config = dict(
    num_hidden_layers=10,
    hidden_size=704,
    num_attention_heads=11,
    num_key_value_heads=1,
    head_dim=64,
    intermediate_size=1856,
    vocab_size=33538,
    hidden_act='swiglu',
    norm='rmsnorm',
    norm_place='pre',
    norm_eps=1e-06,
    positions='rope',
    rope_theta=10000.0,
    rope_fraction=1.0,
    qk_norm=False,
    attn_scale=0.125,
    bias='none',
    tie_word_embeddings=False,
    parallel_block=False,
    init='normal',
    init_std_qkv=0.0297,
    init_std_o=0.00663,
    init_std_up=0.0297,
    init_std_down=0.00408,
    init_out_by_depth=True,
    init_mimetic=0.5,
    optimizer='adamw',
    learning_rate=0.000396,
    lr_mult_o=0.807,
    beta1=0.9,
    beta2=0.95,
    lr_head=0.00456,
    warmup_steps=393,
    schedule='wsd',
    decay_fraction=1.0,
    decay_shape='pow',
    final_lr_fraction=0.1,
    batch_tokens=65536,
    max_seq_len=512,
    doc_mask=True,
    train_tokens=889200000,
    max_steps=13569,
    dataset='wikipedia_en',
)
MLP neurons of a small language model. Each row is named by its layer, matrix (gate and up: input weights) and neuron, and shows model dimensions 160-223. Each number is 50 + 15 x the weight over its row's rms, rounded and kept within 0 to 99. A neuron's up and down rows have the sign that makes its largest values positive.
After each neuron's rows is what it responds to, as a language model described it from the Wikipedia text at the highest values.

L2.gate1823:21 53 76 51 49 73 61 25 58 71 45 66 32 33 36 49 44 43 30 39 42 59 39 52 58 50 64 38 47 43 66 49 54 29 43 41 61 38 40 39 48 47 79 19 39 64 59 89 62 42 50 59 50 66 60 47 62 65 60 38 38 54 44 58
L2.up1823:55 67 90 68 79 35 08 62 13 66 16 55 60 72 40 75 44 42 30 37 31 54 41 71 50 56 48 61 69 54 71 53 45 49 42 34 68 41 66 61 56 52 49 35 24 44 49 36 51 41 47 40 56 85 72 24 55 38 80 58 54 59 42 56
Responds to: Relative "where" clauses. Relative "where" (also which, that, how) after a comma ending a named place or event, e.g. "University of Southern California, where"; weakly, table cells.

L2.gate599:52 44 69 32 74 41 74 39 37 53 50 54 37 44 55 48 37 42 38 67 39 81 34 30 53 42 41 52 68 54 34 79 46 38 33 45 53 60 45 19 33 49 55 58 30 47 38 57 68 40 44 45 77 46 42 46 44 42 31 50 50 58 18 49
L2.up599:44 44 78 82 63 67 48 39 35 53 49 66 44 28 76 59 48 24 42 41 67 53 37 34 69 21 55 62 50 49 23 68 56 25 58 52 61 61 34 47 53 43 38 75 24 55 54 50 52 52 41 29 42 60 14 58 63 34 71 60 60 51 60 31
Responds to: Institution and unit head nouns. Final head noun of multiword names for countries, military units and groups, e.g. United States, Weimar Republic, 7 Infantry Division, Group I.

L7.gate27:70 48 59 50 42 40 58 38 61 35 60 57 51 74 61 39 41 44 27 20 48 69 65 64 46 51 59 66 49 27 73 47 60 21 73 51 71 42 54 44 64 45 27 56 24 44 42 54 56 48 40 45 48 55 49 52 79 63 82 72 38 58 47 56
L7.up27:57 37 57 55 42 38 48 79 24 74 56 59 57 63 27 44 46 55 38 34 47 45 66 14 31 50 76 59 38 40 43 51 46 72 50 59 67 49 63 94 96 40 51 53 52 45 38 46 27 58 71 22 49 40 63 42 29 24 35 59 64 69 42 19
Responds to: Before a place name. Tokens immediately followed by a place name, mostly in/from after born, formed, or promoted, plus table bars and birth-year digits before a city.

L2.gate180:74 12 84 49 42 67 43 51 26 40 39 45 47 39 61 30 43 44 47 40 56 40 12 60 63 51 54 70 50 61 58 57 35 31 58 56 44 42 20 42 30 47 40 56 51 62 20 69 22 70 38 29 32 72 66 41 34 45 63 42 55 37 39 62
L2.up180:29 74 64 64 18 55 46 36 38 65 13 46 48 60 30 64 45 53 30 70 41 74 40 63 57 49 57 37 52 37 75 42 71 46 60 52 57 60 47 25 37 31 45 54 49 56 39 43 49 22 23 35 48 57 45 48 51 43 67 65 84 27 57 32
Responds to: Sports table headings and cells. Closing == or === marks of section headings that introduce results tables (Group A, Final standings), plus digits and column names inside sports stat tables.

L2.gate1231:50 48 53 42 48 59 65 55 63 51 76 53 41 60 53 22 54 62 64 46 55 71 22 52 50 57 39 44 64 50 59 67 31 37 34 28 69 29 83 57 42 56 48 29 61 41 49 62 40 59 50 52 47 18 15 28 30 57 35 36 40 73 46 48
L2.up1231:54 34 38 38 37 45 31 56 30 40 79 46 78 66 80 32 28 86 46 61 53 60 39 60 53 24 41 64 58 24 56 74 31 74 69 71 58 53 40 74 70 44 64 61 51 52 61 50 36 47 56 38 39 30 38 45 28 61 18 66 40 45 45 83
Responds to: Scene-setting At/In. Sentence- or paragraph-initial prepositions At and In (At the start, In 2017, At night), plus mid-sentence place prepositions at/near and scattered name fragments in lists.

L2.gate1426:68 62 42 65 35 32 34 51 74 41 58 36 43 40 39 66 26 51 52 12 35 54 66 40 49 41 44 76 45 33 51 71 34 32 77 48 60 48 30 48 86 47 71 45 56 22 44 47 69 25 62 65 70 48 60 57 45 32 60 51 53 48 55 47
L2.up1426:65 74 58 46 34 43 84 33 64 40 81 61 74 32 27 54 21 48 62 40 45 62 63 34 54 52 69 81 37 54 62 55 73 41 31 54 30 73 49 62 61 82 29 74 59 66 87 22 55 50 58 54 53 35 46 45 43 53 55 45 49 84 45 75
Responds to: Year final digits. The last digit of four-digit years, split after the first three digits, such as 199|6 or 201|7 in dates in biographies; also the word result, as in as a result.

L7.gate1239:48 41 50 47 66 37 61 40 52 64 66 51 40 40 52 43 50 57 58 71 33 51 31 55 45 58 44 62 83 53 53 33 46 41 52 44 36 39 59 39 45 56 63 40 46 37 54 42 64 35 45 67 50 62 46 54 60 67 50 55 45 69 62 56
L7.up1239:81 47 32 59 61 43 47 65 42 63 45 41 36 47 28 38 67 53 45 31 58 66 52 40 66 65 34 36 48 22 74 46 48 81 42 49 48 42 57 23 46 56 73 24 79 63 49 65 50 44 54 35 45 56 44 50 79 48 28 26 57 63 74 49
Responds to: Continuation digits in numbers. Number tokens that continue a figure, mostly decimals after a point or time/ratio parts after a colon, such as 3.65 million, 1.79 m, 2:49, and also standalone counts, dollar amounts and section numbers.

L4.gate1209:77 37 41 60 55 36 34 59 39 27 44 58 64 51 33 38 48 30 43 69 68 42 22 61 71 36 66 27 59 56 29 27 59 41 52 36 36 58 69 53 47 48 53 56 74 32 79 18 63 75 61 76 26 36 55 25 44 75 50 25 51 55 59 57
L4.up1209:51 50 45 73 42 37 40 55 41 67 19 39 83 55 24 67 69 51 60 54 68 47 68 34 62 51 33 47 69 48 59 55 48 50 62 49 56 46 43 40 39 59 77 48 43 50 64 44 37 48 68 48 15 45 35 16 55 53 48 36 69 43 36 60
Responds to: Head noun after "the". Nouns directly after "the" that head a phrase, often followed by "of", such as the list, the Order (of Canada), the subject, the court; also scattered verbs (won) and years in parentheses.

L2.gate17:50 67 27 68 55 69 62 24 39 35 77 23 46 42 43 45 55 40 50 37 68 46 54 43 55 59 65 69 30 72 68 61 45 54 18 56 56 34 51 41 37 41 66 30 52 39 32 58 43 11 60 28 59 21 33 37 23 62 68 55 45 59 58 40
L2.up17:65 27 58 36 40 39 44 62 35 76 45 64 71 44 33 33 56 48 44 34 55 42 66 43 56 68 48 38 56 60 44 38 60 45 69 54 51 57 43 37 62 71 44 53 60 30 56 52 44 58 75 44 66 54 23 50 52 38 35 44 47 69 91 35
Responds to: Competition round/stage terms. Words naming tournament stages or progress, such as round, qualify, finals, quarter and top level, plus numbers in table cells of results and election data.

L7.gate645:56 42 42 29 69 42 33 45 84 49 62 55 37 21 59 31 53 22 71 74 36 66 65 47 28 65 70 50 39 37 55 50 29 52 80 71 40 71 75 19 47 11 65 35 63 42 47 35 68 33 48 76 51 57 30 67 59 65 49 49 60 56 63 47
L7.up645:18 51 34 26 61 51 52 39 55 68 51 43 59 45 61 21 66 37 61 49 43 27 50 56 51 40 21 65 61 63 23 77 57 52 56 54 70 56 64 54 38 57 66 56 55 51 66 60 63 28 43 63 51 39 75 45 62 44 59 43 36 43 50 95
Responds to: Opening brackets and quotes. Opening punctuation that starts a quotation, gloss or aside in running prose: opening parentheses, quotation marks and em dashes, as in glass, boli (玻璃).

L4.gate134:50 19 47 68 57 37 44 17 35 64 38 85 02 70 63 21 40 60 36 34 51 60 56 36 30 52 69 54 76 80 34 27 85 84 34 61 61 38 59 52 41 56 44 49 42 38 50 50 58 29 85 46 75 62 55 55 39 27 59 28 52 57 38 17
L4.up134:75 69 61 48 25 57 25 62 51 42 94 62 57 11 27 73 38 52 50 53 54 49 44 60 46 71 40 48 45 62 26 50 61 41 42 61 29 69 69 42 57 40 45 41 51 67 52 55 22 84 44 65 56 28 31 47 30 45 48 57 47 08 49 36
Responds to: Name-final tokens in tables. The closing word or word piece of multi-word names and titles, mostly in table cells and lists, e.g. International Centre, Indoor Championships, Archaeological Site.

L7.gate1026:57 47 45 50 47 63 42 36 73 54 17 61 46 37 39 47 51 29 29 41 42 64 33 52 62 30 44 72 63 51 57 19 46 39 17 66 51 52 69 29 62 81 88 54 09 76 48 53 67 45 43 65 77 38 31 55 27 64 38 47 95 50 50 38
L7.up1026:69 63 75 61 76 55 41 16 46 44 85 46 45 21 15 49 62 33 62 60 60 67 31 37 40 71 69 25 57 51 55 56 32 43 59 49 36 38 84 29 77 54 60 50 17 32 48 44 71 32 51 54 49 65 60 58 33 83 64 48 51 61 80 53
Responds to: Year-start number tokens. The opening piece of a split year such as 200, 201, 199, 197 (200|7, 201|6), mostly in sports-career tables, season ranges, or after "in".

L4.gate812:50 41 30 45 62 27 48 65 58 59 31 38 20 54 67 35 76 47 47 61 48 54 39 70 89 42 54 50 64 79 52 52 44 64 39 55 30 56 55 64 32 74 78 37 51 38 45 51 75 41 51 72 53 64 67 57 76 56 34 54 37 54 46 52
L4.up812:28 63 64 01 49 47 75 66 38 23 48 45 37 53 46 55 39 57 70 75 54 51 58 64 45 72 42 56 82 65 74 51 59 32 35 38 42 60 76 52 40 30 57 59 41 55 65 35 78 55 43 63 49 31 58 54 56 51 23 65 44 53 52 53
Responds to: Sentence and heading openers. First token of a new sentence, paragraph, or wiki section heading, e.g. Production, Awards, or A after a line break.

L2.gate1318:45 30 68 52 49 43 11 50 39 14 49 68 39 46 73 15 39 32 27 96 37 51 61 25 62 59 49 80 44 41 46 65 32 68 42 62 21 54 65 37 13 65 78 52 37 64 37 38 17 57 43 53 45 36 32 41 60 21 50 57 50 70 43 36
L2.up1318:55 71 61 48 58 20 64 47 33 57 59 42 56 36 20 52 51 67 60 46 46 60 62 59 60 46 53 37 34 24 64 51 43 58 62 49 52 66 43 59 50 51 38 52 72 36 77 32 71 49 47 72 00 44 79 63 45 75 35 44 73 79 34 35
Responds to: Phrase end before delimiter. Fires on the last word of a unit just before its closing punctuation: Wikipedia section-heading words before == (Plot, Interior, Stress), names before an opening parenthesis, and final words before a period or colon.

L4.gate1268:46 46 49 64 38 88 32 28 41 59 76 74 56 28 51 72 36 33 46 56 48 58 88 99 56 59 48 39 52 21 56 39 50 42 60 46 34 79 27 49 55 26 79 51 62 47 42 37 55 57 38 47 18 33 42 48 33 38 82 61 33 40 48 34
L4.up1268:49 53 48 81 66 43 63 27 47 42 62 59 35 61 75 55 55 54 51 51 42 48 29 44 38 41 45 59 31 52 48 39 34 38 60 55 51 47 36 57 42 57 44 38 59 43 39 62 23 61 46 38 40 30 65 42 39 38 38 26 72 75 33 46
Responds to: Next field after a separator. The token right after a comma or table cell bar: day numbers in dates (October 25), empty score or attendance cells, and clause-continuing words like where, by, in, completing.

L7.gate655:55 41 45 44 44 28 39 09 53 52 56 47 41 58 10 67 51 64 61 74 60 64 32 36 73 62 42 76 42 45 35 61 14 34 51 44 64 59 38 38 38 50 71 52 81 60 39 50 40 47 35 13 51 56 28 25 26 44 77 46 36 55 52 69
L7.up655:54 34 77 52 39 55 59 57 53 50 48 62 57 42 76 60 67 59 46 33 17 47 58 85 40 35 40 54 63 58 35 48 54 61 44 49 42 65 42 92 54 48 75 19 34 28 24 62 55 57 50 57 21 25 54 51 55 58 62 60 48 59 37 76
Responds to: Phrase opener after comma. Function words opening a trailing phrase, mostly right after a comma, such as an appositive "a" (Ambler, a suburb), "of", "in", "at", "for".

L4.gate187:79 50 33 24 58 36 62 61 44 51 54 39 49 60 72 45 42 66 72 27 45 66 40 20 73 84 64 24 39 61 69 58 43 45 48 33 31 69 67 32 60 41 41 60 50 22 38 55 31 25 55 46 50 38 67 52 56 40 91 60 54 44 66 65
L4.up187:80 70 27 39 38 40 45 23 74 26 44 46 48 62 51 25 75 42 49 48 42 44 49 62 47 27 46 42 38 71 66 64 70 48 66 71 51 49 44 49 48 30 34 25 65 35 70 45 65 39 65 45 45 55 64 89 53 56 37 40 50 35 61 46
Responds to: Sports tables and scorelines. Separators and name parts in football match data, such as goal-minute marks (14', pen.), table pipes, and club-name words City, United; also 's after a surname.

L2.gate266:31 48 57 64 35 64 47 32 20 38 30 27 37 51 46 41 48 47 59 25 40 59 39 46 45 57 35 56 30 87 72 57 31 56 46 41 81 46 75 52 45 53 60 47 40 47 23 50 49 19 41 35 47 32 18 36 53 52 75 62 45 59 53 58
L2.up266:58 48 73 54 65 36 65 53 54 29 50 36 46 64 34 41 66 13 42 35 22 39 27 61 41 74 37 42 36 53 28 72 15 44 69 54 44 60 29 50 48 52 61 44 57 25 40 43 63 37 70 56 58 58 56 52 27 44 51 45 88 55 47 77
Responds to: Structured table/list fragments. Fires on fragments inside sports tables and match reports: name-initial pieces in pipe-delimited rows (Sh), minute marks after goals (78'), dashes; prose hits are scattered.

L4.gate910:26 49 61 44 40 45 42 47 43 63 27 53 72 59 63 64 51 58 56 45 56 49 62 39 54 39 40 35 79 38 63 60 35 59 27 14 79 44 31 44 52 76 71 36 26 45 52 31 68 58 19 59 74 70 46 68 39 31 56 29 50 38 73 23
L4.up910:23 57 11 31 20 75 53 37 60 37 42 71 65 37 59 55 45 41 85 63 76 46 49 35 62 44 65 43 80 31 41 58 68 57 51 23 43 63 27 56 50 48 48 42 53 77 48 51 43 62 46 47 51 48 40 40 34 60 54 63 38 48 66 22
Responds to: Name and code fragments. Mid-word pieces in brand names, codes and numbers, such as the hyphen in T-Rex or M-1, the 1 in N1, and x in Mxdwn, plus number cells and blanks in wiki tables.

L7.gate214:52 59 79 74 71 61 63 38 68 48 31 66 15 49 64 59 73 78 67 50 69 38 49 44 69 62 39 71 69 42 55 17 32 32 31 50 65 63 48 42 55 45 42 42 35 42 50 90 65 37 20 56 36 51 47 50 45 65 45 58 37 46 44 64
L7.up214:74 60 27 52 80 45 45 49 67 38 26 73 29 55 54 26 31 73 47 51 38 59 41 23 48 44 44 32 32 63 51 46 15 68 73 72 44 39 53 37 69 57 67 54 57 37 67 58 43 44 34 66 28 38 51 34 46 76 54 63 56 58 39 39
Responds to: Indefinite article "a". The indefinite article a/A, sentence-initial or after prepositions, verbs, and opening quotes; rarely "1" used as a count.

L2.gate942:47 27 70 66 59 72 59 34 54 90 48 80 29 50 61 40 66 35 47 55 51 29 59 57 45 41 59 42 32 51 43 45 61 33 34 66 69 48 42 60 66 55 71 48 32 67 42 62 41 50 69 50 26 44 62 73 59 53 62 60 49 66 68 36
L2.up942:51 44 78 76 41 40 52 26 52 56 73 57 59 67 67 48 44 53 48 26 49 76 46 62 72 40 64 48 36 47 31 46 39 36 58 43 51 70 31 62 73 70 38 09 62 12 39 46 37 52 67 49 55 56 32 40 27 75 43 78 51 42 71 40
Responds to: Year final digits. Final digit of four-digit years split as 199+0, 201+2, etc., strongest for decades like 1990s and 2020–21, also century.

L7.gate819:62 50 32 68 63 49 22 25 36 52 58 77 22 79 44 32 49 48 47 48 33 66 22 64 59 44 63 48 68 16 28 35 27 52 56 54 59 56 59 34 64 30 37 49 47 32 46 46 56 57 33 59 49 41 42 81 30 55 44 45 43 57 59 30
L7.up819:44 63 50 50 57 63 26 52 50 25 55 27 81 40 00 40 43 29 52 50 59 45 44 57 28 39 70 55 56 40 42 41 50 66 64 66 59 47 54 55 45 16 61 76 53 32 33 46 65 58 43 46 35 60 33 54 43 56 31 69 65 32 23 67
Responds to: Character or performer subject slots. Person-referring subjects (she, he, They, last pieces of names) starting clauses in plot and bio text, plus table pipes before role names in filmographies.

L4.gate1635:60 60 36 61 67 34 51 40 41 63 53 50 51 60 30 49 59 49 73 88 58 47 67 44 59 53 69 72 70 47 05 17 57 42 88 17 65 46 35 12 57 60 80 44 45 49 58 47 56 50 44 28 54 62 37 42 58 41 43 50 50 46 66 46
L4.up1635:38 36 21 51 52 34 74 48 79 59 37 72 51 35 39 49 40 65 52 58 57 36 34 56 53 63 36 64 37 26 78 57 67 48 54 59 46 54 60 29 40 58 53 56 48 48 59 21 50 64 32 50 40 60 69 46 43 37 31 36 39 23 72 52
Responds to: Mid-item continuation pieces. Fragments inside list or table entries: first year digits after an en dash (1939–194), mid-name word pieces (de Barn, Lou-b) and table pipes.

L7.gate709:58 36 50 56 22 37 60 45 76 62 36 65 58 57 51 55 81 35 43 57 37 43 51 40 37 56 50 36 08 51 32 32 67 32 37 56 36 40 94 66 14 74 54 63 36 32 46 55 35 45 56 36 59 55 50 56 40 81 23 63 48 53 33 48
L7.up709:42 45 48 23 47 49 47 43 65 36 69 33 63 59 45 72 57 65 31 13 38 59 60 71 63 52 40 58 34 52 35 55 52 43 57 65 54 76 73 56 68 39 78 26 49 47 52 28 47 47 40 49 57 53 95 44 56 46 27 40 35 56 72 49
Responds to: Rank position nouns. Nouns completing an ordinal ranking or finish, especially place, round, week after first/second/twelfth, in sports results and chart runs.

L4.gate154:65 73 44 44 39 32 79 52 59 03 17 49 33 51 69 60 42 55 44 46 57 34 21 53 58 61 87 84 72 67 58 57 34 40 59 28 38 44 51 53 43 39 72 34 53 41 49 59 58 26 75 27 41 41 74 44 34 32 55 29 62 39 59 42
L4.up154:64 44 51 67 84 79 29 57 60 58 66 31 45 59 54 54 15 49 38 38 40 44 05 57 54 18 58 27 50 48 26 27 30 54 84 37 54 49 59 37 43 61 54 61 48 43 67 47 47 42 54 58 27 61 64 73 40 60 69 46 36 40 59 47
Responds to: After personal names. Tokens right after or completing a person's name, e.g. was, of, in after a name, surname pieces like Suzuki, enter; also digits in dates and scores in tables.

L2.gate1317:45 34 42 63 47 60 84 38 27 69 40 25 24 57 81 48 37 58 22 39 22 56 54 48 46 39 64 70 72 48 47 62 38 22 57 36 51 63 48 46 65 56 42 62 52 41 49 57 46 43 37 81 58 32 69 28 65 23 58 52 57 18 56 31
L2.up1317:49 33 19 59 34 48 56 36 56 42 55 50 56 74 31 21 30 52 66 46 56 46 46 29 33 73 47 32 19 56 72 68 52 44 66 44 62 49 74 38 36 47 71 44 54 71 61 38 67 63 63 52 52 51 50 37 27 40 36 25 73 38 44 40
Responds to: Year prefix tokens. Three-digit year openings such as 198, 199 and 194, split from the final digit, in dates, life-span parentheses and citations; weaker on word-initial fragments like sediment(ary), Remix(ing), Sub(stances).

L4.gate1715:51 42 78 58 68 83 44 44 50 39 28 46 49 47 55 42 25 70 67 59 66 44 67 44 42 50 56 46 53 53 34 68 66 41 69 55 78 47 48 44 54 29 73 57 34 61 69 37 20 55 37 42 45 48 50 54 30 47 57 55 28 70 58 36
L4.up1715:29 24 53 48 40 57 70 65 73 78 66 36 07 39 59 59 40 49 63 51 58 50 20 54 74 46 45 29 58 60 57 55 36 60 66 57 38 50 62 42 57 50 57 42 56 53 52 31 21 50 34 44 67 49 35 42 20 46 52 37 24 46 62 56
Responds to: Year digits and name fragments. Final digit of a split year in tables and lists (201+0, 199+0 seasons), and mid-word pieces of surnames or place names (Ber-key, Far-rar).

L4.gate569:51 60 69 82 34 21 13 35 57 50 52 23 27 53 28 49 37 63 66 47 43 69 44 52 49 30 53 48 36 54 39 63 32 52 17 14 47 43 37 58 64 48 46 49 77 58 55 81 64 46 44 55 23 64 64 66 58 74 29 46 46 70 54 53
L4.up569:68 66 39 56 46 42 52 74 48 60 66 73 42 27 55 52 51 52 57 60 51 25 28 34 52 48 41 37 63 09 59 60 47 25 61 33 58 36 35 53 49 58 52 53 56 42 32 69 43 51 71 70 35 67 59 18 30 32 57 50 42 41 62 48
Responds to: Completing token of units. The final piece that completes a number, word or noun phrase: last digits of years, times and codes (197-4, 10:15, 4:03), word endings (Hisp-aniola, Nicod-em-us), and nouns after "the" (the season, the series).

L2.gate1587:62 56 41 18 47 30 65 46 23 48 25 48 30 54 64 31 70 63 46 50 56 54 70 32 36 82 80 73 46 60 70 35 43 64 41 64 43 48 41 00 18 42 80 30 48 30 63 42 37 55 40 79 34 39 53 65 52 56 52 38 63 57 63 30
L2.up1587:58 45 66 38 35 55 44 56 29 66 51 47 54 71 70 52 49 67 48 60 79 54 59 32 50 46 55 39 44 29 59 38 75 52 57 52 43 53 48 21 22 32 43 49 85 76 45 44 49 52 45 44 48 49 46 49 36 53 49 58 76 66 50 11
Responds to: Table cell signs and dashes. Sign or dash tokens (+, -, –, —) opening cells in wiki tables such as election and sports results; weaker on hyphen-c word pieces (ice-creams, co-curated) and apostrophes.

L4.gate967:28 40 56 99 54 55 49 32 58 53 65 54 57 44 77 30 47 79 51 50 58 59 45 35 68 38 65 51 47 13 48 40 51 74 97 57 49 59 57 66 47 66 67 70 35 50 51 68 49 39 62 43 61 35 67 73 54 26 22 63 45 52 56 32
L4.up967:58 43 74 35 28 67 51 72 50 46 76 70 35 53 56 69 46 58 55 53 25 45 47 65 45 53 38 59 29 44 33 58 59 54 62 61 38 73 72 73 50 15 60 71 43 61 47 59 35 57 51 60 17 40 34 24 46 71 45 49 41 67 70 60
Responds to: Parenthetical opening bracket. Mainly an opening parenthesis right after a noun phrase, starting an aside or date, e.g. Khiva (, simile (, Mob (; also mid-name word pieces such as Mar|is|ol, Fédé, Kinn|aird.

L7.gate822:54 75 38 70 53 54 35 46 66 27 38 86 45 47 57 42 41 63 53 76 46 48 37 43 38 70 43 68 33 39 62 56 36 18 52 50 50 48 34 45 29 40 43 39 46 38 66 50 23 76 25 46 54 54 22 74 55 47 49 44 34 50 75 49
L7.up822:47 46 46 20 27 38 48 43 54 46 34 54 41 48 30 48 37 71 44 25 57 50 48 76 61 65 57 55 49 47 31 59 47 72 41 20 71 45 52 60 61 77 62 53 76 43 41 85 46 52 61 58 45 57 49 33 54 39 45 41 42 53 55 63
Responds to: Organization name endings. The final token of a publication's or institution's name, usually right before what it said or did, e.g. New York Times, Department of Foreign Affairs, Writers Guild of America.

L4.gate1324:36 43 65 22 33 52 52 45 50 29 35 64 52 78 65 49 32 43 34 40 53 37 31 48 47 45 37 68 54 27 49 47 55 23 32 45 66 50 51 22 62 55 45 46 40 54 52 41 25 37 54 51 53 51 25 69 83 42 54 46 61 48 39 52
L4.up1324:62 60 37 41 77 55 16 52 50 43 48 41 75 32 41 43 45 43 44 33 36 31 47 39 50 55 54 71 87 44 57 55 98 42 60 61 46 56 57 57 49 31 64 79 83 55 04 45 73 53 57 52 44 57 15 45 62 63 63 45 34 54 62 61
Responds to: Competition rounds and results. Ends of words in sports results and lists, mostly "round" after an ordinal (third round, qualifying round), plus concluded, qualifying, semi-final, dates, and name pieces in tables.

L7.gate1144:58 35 58 59 30 29 47 34 69 10 60 52 38 74 40 40 54 70 52 32 45 45 43 63 54 64 27 74 52 51 11 67 58 28 38 60 58 56 51 63 38 42 69 50 52 47 62 23 41 34 23 62 73 62 41 59 41 64 22 66 61 32 51 26
L7.up1144:79 55 48 58 37 30 47 40 70 50 52 59 29 41 87 32 57 56 46 65 59 45 59 36 62 76 54 63 58 52 45 49 62 69 30 26 41 60 32 32 44 26 52 43 44 62 24 61 29 52 27 32 37 62 48 19 65 43 67 16 68 48 52 53
Responds to: Proper name endings. Final word or number that completes a multi-word proper name, such as Division in Division of Costume, Railway, Board, the 43 in Route 43.

L4.gate1595:67 65 53 45 47 49 41 76 39 65 45 68 37 56 50 52 42 49 45 81 39 55 63 58 36 56 44 64 42 49 51 44 59 43 72 65 66 72 63 71 57 53 50 40 55 30 64 53 58 65 25 56 48 44 37 31 56 42 83 60 68 32 75 15
L4.up1595:43 69 47 76 34 72 41 33 26 74 40 33 37 33 25 63 11 45 57 71 51 75 37 38 32 88 56 59 40 57 68 87 60 30 50 44 43 36 31 57 58 26 68 37 31 56 44 34 61 70 75 36 30 28 64 57 38 49 62 46 44 66 37 25
Responds to: Dashes and mid-phrase words. Mostly dash or hyphen tokens, such as empty table cells ( – | – ), compound hyphens (gender-affirming) and Democrats-6, plus scattered words inside song titles or prose.